Weights of a small transformer language model.
Size: width 320, MLP 1088 SwiGLU, vocabulary 32000.
Architecture: rotary positions, no biases in attention or MLP, untied embeddings.
Training: a variant of Adam for these matrices, 6205 steps.
MLP neurons of a small language model. Each row is named by its layer, matrix (gate and up: input weights; down: output weights) and neuron, and shows model dimensions 192-255. Each number is 128 + 24 x the weight over its row's rms, rounded and kept within 0 to 255. A neuron's up and down rows have the sign that makes its largest values positive.
Before each neuron's rows, "fires in" lists the words (lower case) most often at its 100 highest values on Wikipedia text that the model never trained on; "fires on" lists the tokens most often at its 100 highest values on Wikipedia text that the model never trained on.

fires in: "had", "described", "reported", "ve", "have", "thought"
fires on: " had", " described", " reported", " thought", "ve", " have"
L6.gate36 [121 128 180 137 168  98 133 118 110 131 145 136 149 119  92 129 123 145 129 135 106  66 157 122  77 158 160  91 148  90  93  85 108  96 175 120 140 140 151 128 100  93 146 144 104  92  64 146 115 186 105 156 155 147 114 118 101 121 124 100 142 130 169 148]
L6.up36 [104 108 158 124 122 122 141 134 137 131 168 160 178 125 128 149 113 125 143 117 121  97 126 105 135 164 145  94 130 105 125 132 102 106 187  95 111 127 127 166 138 126 107 135  83  90 136 152 118 147  93 135 114 171  90 135 117 124 106 100 156 141 162 129]
L6.down36 [120 122 136 101 104  63 117 158 137 111 173 100 149 123 145 153 114 132 106 119 115  98 141 141 176 139 113 138 143 103 121 107 123 140 151 121 117 139 136 137 167 131 131 116 105 110 124 120 139 107 133 114 114 122 124 128 164 137 129 146 151 144 152 103]

fires in: "of", "to", "for", "with", "before"
fires on: " of", " to", " for", " with"
L10.gate505 [180 148 117 165 196 143 121 125 111 100 141 128 118 131 149 117 133 187  93 141 156 112 107 138 142  98 116 108 132 123 122 114 109 132 140 142 106 124 154 139 124 123 115 139  95 195  84 158  84 155 121 140 127 107 163 138 151 153 159 132 140 117 136 135]
L10.up505 [143  88 131  66  93 139 137 104  99 123 114 128 120 135 127 129 140  93 122 130 153 139 133 123 113 141 122 174 124 117 116 136 106 118  99 131 154 102 109 149  79 124  98 149 156 163 118 125 121 126 138 128  56 126 151  85 171 145 101 124 183 176 165 152]
L10.down505 [162 149 137 149 156 168 132 123 149 120 109 158 122 107 144 168 131 117 119 151 161  90 189  97 136 143 112 109 143  98 122 166  99 146 156 111 140 124 118 125 128 153 148 127  97 103 143  97  92 116 116 138 122 149 153 166 147 156 111 154 144 127 189 136]

fires in: "the", "a", "its"
fires on: " the", " a", " its"
L12.gate706 [181 145 179 114 131 132 134 119 126 135 100  73 116  98 127 126  94  93  96 107 153 158 109 130 117  99 107 119 151  99 110 108 110 172 147 136 116 118 115 190 134  91 148 131 135 186  87 100  88 161 140 104 163 130 140 134 131 144 127 110 116 138 134 122]
L12.up706 [183 134 122 120  91 132  68 124 169 139  95  96 131  80 107 119 132  94 155 125 151 156 154 179  89 127 126 169 188 116 123 135 122 121 109 132  64 106 151 147 123 124 165 141 165 179 113 143  91 132 120  96 144 127 119 112 141 125 150 114 155 141 124 132]
L12.down706 [111 105 170 118 129 150 121 157 162 120 124 137 146 164 104 106 168 142 133 100 127 108 111 132 125 120 158 123 174  88 120 168 111 133 115 135 130 121 147 119 121 164 128 162 135 164 118 122 108 103 112 105 146 135 153 140 119 122 125  92 110 116 110 144]

fires in: "its", "he", "they", "s", "the", "his"
fires on: " its", " he", " they", "s", " the", " his"
L10.gate607 [149 145 124 129 152 114 119 151 162 117 105 118 106  98 101 145  93 146 145 109 126 110  83 126 158 106 103 133 140 142  99 151 109 154 139 141 137 131 170 147 160 122 144 152 111 125 118 133 154 109 172  96 135  67 125 171 148 112  96 133 119 132 129 123]
L10.up607 [115  78 158  75 111 149 130 158 148 149 141 146 168 139 151 118 136 109 102 103 119 166 163 109 152 144 125 128 105  73 150 120 143 109 105  93  96  79 110  94 109 122 169 154 141 129 115 152 135 124 172  95 119 130 107 144  84 123 117 149 152 112  83 130]
L10.down607 [109 125 130  96  93 158 127 165 181 113  96 139 118 151  99 100 158 153 127 154 133 117 127  89 148 131 128 117 142 126 114 123 130  97 165 111 156 145 138 160 140 120 160 153 108 128  99 141 125 130 159 119 124  80 117 150 119 146 171 102 145 119 126 133]

fires in: "its", "his", "the", "her", "in"
fires on: " its", " His", "his", "the", " Her", "in"
L5.gate790 [136 116 191 129 149 134 100 135 135 105  76 123 121 152 103 144  72  98 143 111 145 118 113 133  89 166 126 140 162  88 118 161 142  86  94 137 145 117 135 159 121 133 152 176 134 163 117 144 118 126 129 114 140  87 191 160 111  88 120 127 124 140 115 140]
L5.up790 [117 134 124 124  97 129 111 152 126 124  94 128 131 171  78  93  91 122  77 159 141 140 116 110 119 167 120  93 161 115 153 162 124 119  81 120 117 114 113 137 120 124 153 135 137 138 133 114 150 154  92 139 126 107 174 134  72 107 169 112 126 113 148 126]
L5.down790 [128 105 135 123 125 244 133 157 125  96 109 184 135 128 107 119 116 151 131 139 147 137 134 140 155 115 146 147 193 141 124 108 117 114 142 123 107 111 159 138 129 104 132 122 144 168 110 129 105 129 133 143 130 104 155 149 118 114 129 125  92 149 122 127]

fires in: "government", "public", "minister", "president", "mayor"
fires on: " government", " public", " Minister", " president", "elect", " mayor"
L4.gate999 [102 116 144  94 111 165 161  88 112 141 160 104 121  82 102 113 156 136  95  88 108 151 124 140 126 139 127 157 126 107 142 142 114 154 122 146 102 139 111 112 134 131 110 121 115 116 142 107 165 121 156 176 117 127 162 115  81 150 105 120  99 124 120 124]
L4.up999 [107 109 164 123 146 114 166 140 160 138 152  91 128 121 113 149 144 109 121 113 140 113 117 131 130 131 142 128 107  83 137 125 104 108 157 127 161  88 129 153 129 111 129 155 107 116 170 136 125 133 163 182 113 132 170 109 106 139  93 123 122  94 132 116]
L4.down999 [143 138 131 117 104 168 127 123 142 113 109 142 124 121  95 153 134 164 126 122 118 111 115 129 118 143 118 109 166 145 105 128 123 124 110 130 143 135 119 157 135 138 130 118 122 116 110 100 145 109  95 122 131 110 118 132  70 114 109 137 126 145  80 138]

fires in: "been", "were", "being", "are", "is"
fires on: " been", " were", " being", " is", " are"
L4.gate535 [148 118 150 125 167  90 110 143 112 160 111 140 128 142 150 138 160 101 150 150 162 129 141 112 131 159 140 106 117  87 122 123 156 117 144 117 154 155 113 144 150 160 120 150 178 109 140 107 137 167 123  95 130 147 145 109 112 114 131 130 104 132 149 139]
L4.up535 [133  83 153 112 191 103 147 176 127 125 127 116 119 102 175 144 105 128 145 136  97 149 178  66  98 145 131 109 100 106  98 123 118 127 134 155 171 157 132 104 130 135 120 164 134 125 155 103 144 129 108  79 111 123 117 100 146  97 122 149 147  93 126 113]
L4.down535 [132  56 132 104 141  86 131 164 188 131 136 133 116 120 132 125  95 110 144 171 125 130 161  69 105 125 139 109  94 102  88 105  88 130 133 149 140 136 118 127 117 140  93 150 146 137 117 128 130 140  98 153  83 119 119 136 162 107 129 135 173 127 103 134]

fires in: "and", "his", "her", "two", "with", "s"
fires on: " and", " his", " her", " two", " with", "s"
L12.gate1067 [128 107 127 147 152 129 142 101  99 105 119 136 113 109 127 176 121 124 122 149 102 129 107 111 128 133 136 109 107  97 123 150  70 120 146 105 110 104 122 108 149  78 142  96 137 155 150 161 145 145 146 122 114 110 188 142 156 105  94 127 112 149 150 139]
L12.up1067 [154 140 172 114 143 127 111 104 135 130  71 182 138 153 140 139  91 128 113 111  73 118 110 136 116 148  72 120 137 117 179  97 118 140 123 108  82 135 127 153 141 123 151 134 155  90  90 161  85 149 165 150 144 110 110 150 119 145 115  78 121 152  97 148]
L12.down1067 [132 169 120 126 110 143 110 108 136 120 128 149 109 160 147 117 177 154 140 138 100  73 128 122 101 135 162 146 103  99 128 174 144 129 116  82 145 160 108 127 141  87  95  92 154  98  98 114 124 139 129  75 125 128 151  98 105 137 145 113 132 120 158 133]

fires in: "began", "continued", "has", "started", "continues", "continue"
fires on: " began", " continued", " has", " started", " continues"
L3.gate1068 [181 148 144 115 167  92 114 123 116 114 158 137 162 134 136 132 151  99  86 128 100 136 140 117 113 178 151 120 148 141 108 151 134 103 146 152 173  91 143 105 141 150 130  92 104 120 126 147 138 136 148 151 155 156 118 140 155 144 160 126 116  96 120 133]
L3.up1068 [148 123 121 110 160 114 143 112 152 150 141 142 151 146 152 135 121 107 106 133  98 114 168 115  93 190 154 138 137 153 111 131 114 142 159 159 142  90 154  97 133 131 108 129 117 168 132 131 122 118 135 139 108 138  89 141 136 153 125 103 109 154  99 124]
L3.down1068 [161  94 145 129 140 106 113 133 170 159 173 150 147 117 131 155 115 102 105 123  95  97 142 115 116 184 154 137 146 143 113 152 112 146 137 134 121  72 154  81 121 151 116 139 118 159 120 120 127  95 119 114 108 157 136 176 131 143 116 140 115 183  87 143]

fires in: "third", "fourth", "second", "silver", "bronze"
fires on: " third", "th", " second", " fourth", " Fourth", " Third"
L7.gate491 [136 129 145 128  97 107 151 144 113  95 111 141 115  86  74  84 118 122  91 136 133 161 149 152 120 126 126  73 133 108 113 108 143 114 170 110 133 160 117 112  89 102 155 143 121 134 140 140  98 109 111 128 137 144 151  59 122 116 144 173 114 139 153 153]
L7.up491 [121 128 154 137  89 153 165 104 138 106 121 127 129 143 127 123 138 127 129 137 113 140 163 100  97 105 105 154 104 130 101 133 128 148 131 154 140 114 125 130 104 107  92 133 162  89 130 115  99 137 118 120 116 133  95  90 107 136 131 143  89 162 130 160]
L7.down491 [ 99 149 134 161 107 209 146 128 131  87 113 125 108 102 150 162  77 117 150 117 124 105 137 125 129 136  76 137 116 172 152 142 148 109 184 110 134 158 121  93 104 118 170 121 131 142 131 140  93  93 145 141 121 108 120  97  97 163 113 130  76 145 160 117]

fires in: "was", "be", "is", "were", "later", "been"
fires on: " was", " be", " is", "s", " were"
L12.gate78 [134  79  55 130 145  88 113 120 106 129  96 112 123 115  92 118 116 129 145 134 155 172 178 100 139 147 105 121  80 142 159 153  93 149  96 110 141 118  75 146 135 147 102 134  89  88 144 137 154 105 129 118 138 156 148 120 145  77 146 138 159 157 114 123]
L12.up78 [128 126 106 112 115 109 125  74 108 108 123 151  90 103 128 111 117 167 180 120  78 138 179 117 148 128 144 123  81 166 111 173 150 139 144 120 168 188 132 130 135 113 109 136 121 132 126 137 120 137 194 114 133  80  90 127 132 120 131 110 137 116 137 111]
L12.down78 [160  83 130 116  93  80 175  97 139 149 135  93 108  90 111 118 126 141 148 114 107 144 128 115 146 122 109 128 132 105 146 159 136 107 113 156  88 134 105 106 154 172 112 154 144 125 130 130 149 102 131 131 109 138 140  84 146 136 152 113 119 131 142 135]

fires in: "two", "three", "series", "number", "few", "one"
fires on: " two", " three", " number", " series", " few"
L5.gate908 [151 160 172 141 117 105 140 118 128 152 123  97 136 131 127 122 111 160 127 133 116  96 111 132 114 134 135 150 142 123 152 132 156 128 139 124 140 155  98 118 171 118 141 139  94 133  88 100 134 164 130 145 169 119 108 117 147 135  72 115 136 142 159 114]
L5.up908 [ 91 133 128  96 127 156 145 106 164 100 148 132 122 139 108 123 144 118 135 133 135  88 163 116 131 142 134 108  89 177  95 127 105 138 141 116 136 124 152 124  93 133 129 112 123  96 108  86 143 138 140 170 126  89 121 115 141 154 140  96 123 109 129 156]
L5.down908 [138 106 146 141 124 147 101 105 160 115 133 116 170 123 123 147 124 139 146 163 127 115 136 114 132 149 123 138 138 171 109 133 119 132 124 138 132 123 166 161 150 154  98 136 118 122 143  91 120 132 126 159  98 134 143 143 134 143 146 126 148 118 148 122]

fires in: "that", "most", "not", "which", "each", "some"
fires on: " that", " most", " not", " which", " each", " some"
L11.gate152 [113 156 123 110 114 129 146 145 167 137 121 100 151 141 125 132  99 115 163 116  96 108 163 165 144 111 109  74 137 168 141 122 133 129 113 118 134 110 146 106 123 138 126 163  83 107 126 149 144  97 137  93 125 120 133 142 128 121 115 158 148 135 122 107]
L11.up152 [179 136 120 138  97 138 119  84 147 163 133 147 108 115 143 133 110 164 141  99  95 136 136 117 114 143 101 103  93  99 141 130 129 101 119 196 119 114 118  90 161 139 148 149 118 144 115 117 143 187 115 120 138 137 124 117 136 102 123 107 149 147 140  99]
L11.down152 [126 128 137 113 121 110  87 132 150 141 131 133 112  88  96  97 142 117 109 125 146 157 108 189 119 139  85 100 146 135 135 158 112 116 151 102 162 163 144 101 127 148 116 118 106 151 180 130 124 117 124 127 135 132 137 117 152 134 155 150 120 124 126 142]

fires in: "in", "with", "for"
fires on: " in", " with", " for"
L11.gate172 [149 114 111 115 131 150 146 147 159 161 125 146 119 129 130 163 119 145 102 109 179 142 128 127 154 121 141 111 160 116 110 118 133 157 145 152  79 107 175 144 163 110 123 138  98 148 125  99 138 111 154 138 144 120 154 141 139 170 113  71  96 120  75 102]
L11.up172 [107 129 129 128 142 147 121 112 158 144 131 135 119 127 126 134  97 159  91 105 128 162 122 133  92 142 151 118 155 105 159 103 120 173 170 128 126  86 130 131 123 100 179 129 118 119 156 108 139 147  95 123 141 148 139 130 172 126 162 101 100 107 114  55]
L11.down172 [134 130 173 119 101 140 159 131 119 137 129 155 135 102 141 118 104 113 111 122 107 135 109 128 159 168 143 105 131 123 130 158 114 142 117 141  93 130 108 152 143 134 142 134 113 106 113  71 148 130 135 118 113 156 112 144  78 129 146 167 100 109  87 142]

fires in: "he", "she"
fires on: " He", " She", " he", " she"
L6.gate286 [142 110 146  96 130 121  70 173 121 143 132 153 144 137 132 163  86  91 116 127 107  99  52 129 122 133 104 137 123 106 159 127 111 109 137 152  97 131 115 160 126 135 127 156 119 130  60 114  80 148 144 101 132 103 140 119 124 122 103  94 142 136 145 118]
L6.up286 [149 131 161 133 119  92  80 180 120 169 102 147 165 118 154 114 101 110 150 133 129  94 135 139 140 141  99 101 121 141 110 152 110 113 130 137  87 133 120 157 146 103 112 127 102 146 104 106 116  96 160  91 102 108 132  98 124 123 116  81 114 129 123  81]
L6.down286 [131 144 103 148 145 139 124 145 145 142 124 178 112 124 121 107 129 158 165 114 147 148 158 157 113 137 119 115 131 163 133 153 126 149  96 137 160 125 131 139 133 132  90 132 118 115 142 124 140 111 132 143 121 104 131 136 147 100 111 138 110 176 114 136]

fires in: "band", "place", "track", "way", "side"
fires on: " band", " place", " track", " way", " side"
L3.gate742 [116  94 154 106  97  93 117 117 109 133 126 120 171 134 139 186  85 136 142 123 102 113 121 101 128 168 153  78 106 104 101 100 114 125 112 100 161  97 169 152 141 120 123 114 109 149 159 129 143 108 134 150 152 124 139 161  76 125 122 102 124 130 135  84]
L3.up742 [110 124 103 128 127  90 115 114 137 100 165 154 131 137 146  75 135 103 154 118 118 103 124 114  71 114 101 151 139 141 160  96 161  66 137 122 130 138 119 168 163 130 178  94  92 150 135 176 123 137 170  94 134 139 184 162 133 109 144 175 103 102 145  91]
L3.down742 [ 75 130 166 122 124 117 130 114 127 141 130 138 160 106 136 124 123 108 139 120 115 100 105 111  95 151 114 122 122 128 129 106 140 109 145 118 152 135 134 153 126 102 140  99 109 154 156 179 133 135 116  90  97 113 176 157  97 121 117 140 118 123 116  99]

fires in: "of", "in", "for", "to"
fires on: " of", " in", " for", " to"
L10.gate361 [130 100 143 145 131 135 130 158 112 145 108 102 139 105 153 128 115 155 144 104 159 160  86 149 122 124 148 135 126 101 103  89 164 115 108 157 119  70 122 161 131  80 109 151  81 157 116  98 106 137 129  52 122 120 127 118 146 135 130 101 118  96 102 102]
L10.up361 [153 115 151 145  75 115 130 135 121 133 182 112  97 107 136  93 120 126 100 142 125  98 144 157 106 162 103 117  96 115 114  96 143 128 109 139  71 130 133 134 142  96 133 127 143 128  99 148 104 120 101 143 151 144 138  94 128 121 114 128 103  74 141 154]
L10.down361 [ 96 114 126 108 143 179 112  98 102 105 137 147 123 107 100 156 118 123 136 119 130 104  96 165 124 133 154 162 162  94 129 138 146 133 108 133  99  84  70 136 155 115 132 155 104 119 147 111 149 107  81 138 121 128 153 129 131 123 119 126 112  80 140  91]

fires in: "president", "manager", "director", "mayor", "secretary"
fires on: " manager", " President", " director", " president", " mayor", " secretary"
L3.gate306 [144 181 167 114  86 139 104 143 124 127 147 143 113 102 139 171 151 117 129 107 118 163 124 132 154 176  90 141 107  82 151 117  76 105 113 149 135 102 135 126 145 132 101 100 128 137 138 107 162 109  84 129  92 112 133 114 147 142 114 130 105 176 119 125]
L3.up306 [149 176 182 110  88 142  85 155 113 130 149 121 118  84 132 156 148 117 128 107 127 149 118 151 160 175 115 146 110  93 148 127  82  98 108 154 119  96 126 108 151 144 102 106 131 124 134 113 164 117  97 134  80 129 113 103 124 145 124 105 112 176 129 115]
L3.down306 [107 189 168 127 124 169 140 114 158 147 169 122 127 112 108 172 156 112 116 139 132 129 138 116 149 155 112 164 116 130 142  96 120 107 117 146 183 115 138 141 154 154 110 109 101 156 137  88 155  79  85 118 109 124 136 133 106 140 105 136 104 160 111 156]

fires in: "two", "another", "own", "old"
fires on: " two", " another", " own", "old"
L3.gate1034 [135 123 142 122 136 144  75 124 104 152 117 138 136 174 120 152 150 121 114 110 151  95 103 105 112 130 119 159 138 133 105 141 123  93 161 157 155 164 133 154 170 133 132 129 140  89 122 119 149  49 120 117 125 119 134 131 135 105 105 103 109 151 135 116]
L3.up1034 [130 144 127 103  74 120  96 126 112 117 126 156 180 120 106 176 138 134 131 153 129 114 140 113 116 120 104  88 137 165 137 139 132  91 155 145 133 132 107  82 152 106 146 168  99 105 105 142 157 140 185 142 139 171 117 138 141 180 139 155 147 154 159 162]
L3.down1034 [141 142 143  94 100 176 119 146 143 115 122 179 126 118 132 154 147  69  83 119 122 160 135 106 134 112 123 108 130 124 148 114 173 149 124 120 104 130 139 126  96  72 152 164 119 161 138 109  97 165 149  93 128 166 132 115 137 133 121 148 132 105  95 106]

fires in: "early", "late", "among", "mid", "predators", "once"
fires on: " early", " late", " among", "d", " mid"
L4.gate1072 [139 145 148 194 158 108 125  94 113 136  99  97 131 105  64 175 150 138 108 115 126 169 120 124 112 122 123  77 146  89 126 169 100 145 112  78 130 150  99 124 118 130 134 111 103 159 115 147 150 115 106 146 158 114  99 129 127 125 118  92 128 141 100 134]
L4.up1072 [ 95 153  52 139 131 120 132 199  96 112 113 106  90 150 146 158  99 128 147 122 150 165 151 142 126 110  77 132 122 140 120 111 135 132 108 139 103 135 167  84 121 124 154 153 126 166  97  92 100 132 157 157  93 108 104 125 163 130  97 112 145 159 112 110]
L4.down1072 [174 145 122 134 175 122 110 149  90 148 105  84 113 134  84 147 143  96 158 104 141 113 116 146 136 142 144 110 142 106 125 144 136 140 127 102 105 117  91 113 108 153 158 115 102 127  94 104 113 118  85 170 137 132 120 168 136 118 151 111 165 109 120 111]

fires in: "fourth", "next", "third", "second", "first", "sixth"
fires on: " next", "th", " fourth", " Second", " First", " third"
L3.gate209 [134 146 170 117 122 127 105 147  83 101 114 100 126 125  94  79 109 113  85 115 113 129 149 122 164 131 113 116 163 100 108 116 106 162 130 129 144 168  88  76 144 133  95 109 102 141 129 128 130 182 163 127 123  90 144 130 130  94 189  96 116 130 147 161]
L3.up209 [133 151 149 106 122 143  97 156 109  97 105 109 116 101 126 121 136  83  99  99 128 118 196 116 137 112 105 125 152  87 106 123 104 143 127 139 126 158  94  58 142  89 115 134 122 144 123 171 131 150 147  96 119 110 111 139 141 138 106 154 102 154 122 146]
L3.down209 [ 98 122 167 111 130 227 102 120 131 111 119 126  80 105 150 142 105 106 153 101 166 133 175 106 164 103 134 152 157 107 108 135  98 159 143 137 142 125 101  64 142 154 107 154 135 140 165 140 135 153 140 119 130  82 130 139 117 161 131 110  83 163 134 163]

fires in: "can", "is", "has", "for", "may"
fires on: " can", " is", " has", " for", " may"
L10.gate378 [161  98 132  93 148 101 158 172 140 111 115 134 138 148 139 141  64 139 101 125 151 128 128 157 115 161 142  84 100 103 126  81 103 120  83 116 147 153 133 107  88 151 105 111 107 149 115 113 135 130 166 120 151 128 135 121 134 138 138 137  79 131 120 134]
L10.up378 [134 131 115  72 155 110 114  97 113 134 131 100 117 143 117  93 120 128 151 106 146  76 110 175 138 176 157 160 166 139 139  65  96 108 156 141 125 125 146 101 121 124 142 148 148 129 169 135 157 112  98 150 138 166 158  67 156  97 138 129 102 101 116 104]
L10.down378 [120 171 139 150 128  75 114 154 133 149 130 139 131 127  90  96 119 137 122 113 145  95 145 167 153 125 139 114 123 103 137 116 137 134 110 114 145 114 133 164 124 138 118 111 165 147 129 120 142 154 130 122  95 138 145 144 100 146  94 169 114 113 145 104]

fires in: "career", "role", "appearance", "composition", "status"
fires on: " career", " role", " appearance", " composition", " status"
L4.gate103 [165 136 175 145 101 140  95 146 112 129 161 114 157 112 131 150 107 147 180 125 125 116 101  98 146 169 128 141 114 149 126 115 155 145 138 121 112 162 172 137 108 128 114 101 155  86 144 102 114 117 127 108 132  98 132 124 137 108 180 110 146 149 101 103]
L4.up103 [152 134  95 164 162  83 136 113 133  84 101 146  99 112  98 116  75  87 142 119  79 126 113 107 131 117 137  87 102 167 124 110 157 133 116  88 143  80 117 139 154 127  79 135 106 131 110 146 142 135 110 161 160  88 138 109 129 126  93  81  78 151 152 137]
L4.down103 [150 113 133  89 111 154  95 158 138 147 137 133 155 124 125 133 120 139 140  92  91 107 116 141 114 174 156 129 103 146 137 141 130 143 176 117 109 131 116 155 132 162  93  76 112 115 147 135 131 106 139 127 142 109 159 135 163 103 118 146 133 122 114 125]

fires in: "she", "he", "they"
fires on: " She", " she", "He", "She", " they", " They"
L5.gate467 [105 131 158 127  97 120  90 143 157  92 127 133 179 121 145 132  87 135 163 108 101 117 138 158 159 133 135 101 127 103 176 119 127  98 117 156 165 110 116 151 152 100 126 156 147 182  94 110 144 122 175 142 149  94 142  95 109 131 151  95  95 154 122  95]
L5.up467 [116 120 110 169 122 124 105 156 161 123 112 117 117 104 182 124  83 160 149 140  69 100 119 184 101 144  95 143 121 131 112 148 143 123 137 120 145 157 109 155 108 140 130 174 134 157  90 130  87 116 175 149 132 118 136 101 107 173 146  90 100 176 108 127]
L5.down467 [ 98 104 168 138 113 104 116 163 172 121 117 160 153  95 143 117 136 132 152 151 128 106 144 159 113 115  78  74 126 126  99 133 112 150 111 155 149 132 106 132 154 134 107 155 115 139 112 123 127  91  85 170 135 104 127 107 126 139 133 116 106 199 105 105]

fires in: "single", "three", "two", "multiple", "four"
fires on: " single", " two", " three", "yl"
L5.gate673 [133 138 168 150 123 133 126 130 137 112 133 129 120 107 120 104 101 143 139 113 131  87 128 109  95 123  98 128 119 165 101 145 107 151 150  99 163 136 132 130  83 108 105 126 113 105 110 107 107 160 139 164 132 105 143 138 100 150 151  98 178 114 154 124]
L5.up673 [135 108 163 119 148 164 101 110 156 160 125 148 118 123 181 139 133 158 139 148 177  94 155  81 101 105  95 145 136 161 112 165 130 115 127 129 124 164 118 135 122 119 133 122 157 101 137 173 128 127 147 143  98  95 143 117 114 150 107 105 136 143 153 149]
L5.down673 [132 119 102 140 110 156 117 107 156 139 107 159 143 113  79 118  95 153 143 135 124  63 108 115  97  96 120 131 123 160 115 140 137 120 147 125 167 125 145 114 123 103 111 162 126 114 129 131 118 120 139 128 139 149 126 135 123 105  97  97 142 141 171 154]

fires in: "of", "to", "after", "following"
fires on: " of", " to", " after", " for", " under", " in"
L11.gate703 [157 127 105 126  94 144  96 151 107 141 152  93 139  81 124 134 148 128 177 175 136 123 113 132 148 127 117 139 130 123 143  76 129 113 184 116 151 119 148 177 134 122 154 109 122 159 158 105 137 128 136 158 120 127 187 171 196 186  86 141 163 132 112 147]
L11.up703 [ 90 103 110 109 108 133 126 120 116 100 131 143 101 103 159 139 130 124 175 138 158 142 127 148 107 142 107 126 108 125 164 108  91 144 142 180 143  99 113 134 144 114 106 122 118 164 161 131 108 174  93 153  92 171 150 117 130 160 111 177 170 139 135 150]
L11.down703 [114 146 105  67 119 144 100 147 116 114 124 123 138 102 134 121 130 111 137 125 119 112 154 114 141 173 137 164 129 106 159  95 112 157 137 171 145  89 166 175 103 142 127 103 105 133 191 120 115 139 128 155 137 147 159 108 110 150 131 134 158  94 118 133]

fires in: "has", "had", "having"
fires on: " has", " had", " having"
L3.gate303 [121 121 142 106 182  98 121 101 145 129 179 157 152 122 124 152 108 153 115 129  96 129 127 105 124 119 172 131 142 116  97 158 149 139 122  95 121 134 126 121 183 134 175  87  97 122 154 123 137 141 128 134  84 166 164 134  99 134 116 110 153 138 117 154]
L3.up303 [127 165 141 116  87 124 124 135 105 106 146  75 120 160 135 129 150 110  91 132 133 128 104 152 173 164 133 150  72 170 147 102 127 122 169 116 152 107 128 104 111 174 165 101 129 146 112 118 123 119 100 157 143 145 151 167 144 109 140 154  99 153 145 100]
L3.down303 [149  92 140 118  98 140 114 104 118  93 159 163 130 150 112 160 113 156 123  98 153 114  96 130 131 172 155 133 139 129 143 116 143 155 124 101  87 105 120 127 167 114 178 141  99 118  92 116 125 119 158 123 108 159 152 161 125 146 101 137 159 110  98 126]

fires in: "has", "having", "had", "top", "ve"
fires on: " has", "ve", " having", " had", " Top", "ing"
L4.gate885 [156 157 180 172 137 118 148 107 100 142 109 157 105 146 108 125 123 124 120 125 143 121 168 122 112 111 113 118 121 145 129  98 135 122 154 139 172 143 141  99 157 156 186 177 139 135  79 128  93 131 151 121 176 146 124 165 157 127 145  94 145 186 123 110]
L4.up885 [153 107 120 144 117  87 136  93 156 159 122 144 128 129 115 158 154 156 116 151 153 112 113 109 124 119 134 163 159 114 135 154 128 154 168  83 160 102 110 146 119 139 144 105 143 158 130 158 114 113 136 125 165 135 101 162 107 147 134  59 115 158 143 134]
L4.down885 [163 122 112 146 130 125 136 120 204  83 139 140 131 169 101 166 118 185  98 138  95  90 133 112 144  99 132 153 157 147 144 102 134 117 164 137 169  74 103 166 138 144 144 114 105 141 122 110 127 140 117 132 123 137  90 134 157 145 114 120 174 160 106 126]

fires in: "has", "have", "had", "epistles", "never", "short"
fires on: " has", " have", " had", " epi"
L4.gate691 [170 118 139 138 124 119 113  87 146 136 120  91 132 139 168 121 102 152  85 104 119 125 118 163  84 143 160 100 164 137  83 148 132  82 152  98 118 157 156 145 151 164 142 146 123  99  98 199 136 127 105 151 157 149 164 155 153 147 129 177 128 129 120 118]
L4.up691 [134 169 149 106 114 112 124 135 152  99 116 149 126 146 121 126 102 107  94 155 141 129 138 114 124 150  78 148 128 120 112 143 145 134 130 106 141 115 162  98 145 144 127 166 132 153 109  93 132 135 145 151 152 134 131 145 122 173  88 160 136 165 142 126]
L4.down691 [154 132 142 102  99  77  91  98 137 117 159 119 119 137 161 142 120 139  78 123  96 100 129 167 100 146 152 104 130 158  91 127 135 116 166  87  95 148 164 131 162 179 121 159 112 109  83 158 147 116 101 128 130 158 140 159 179 182 121 185 164 160  85 144]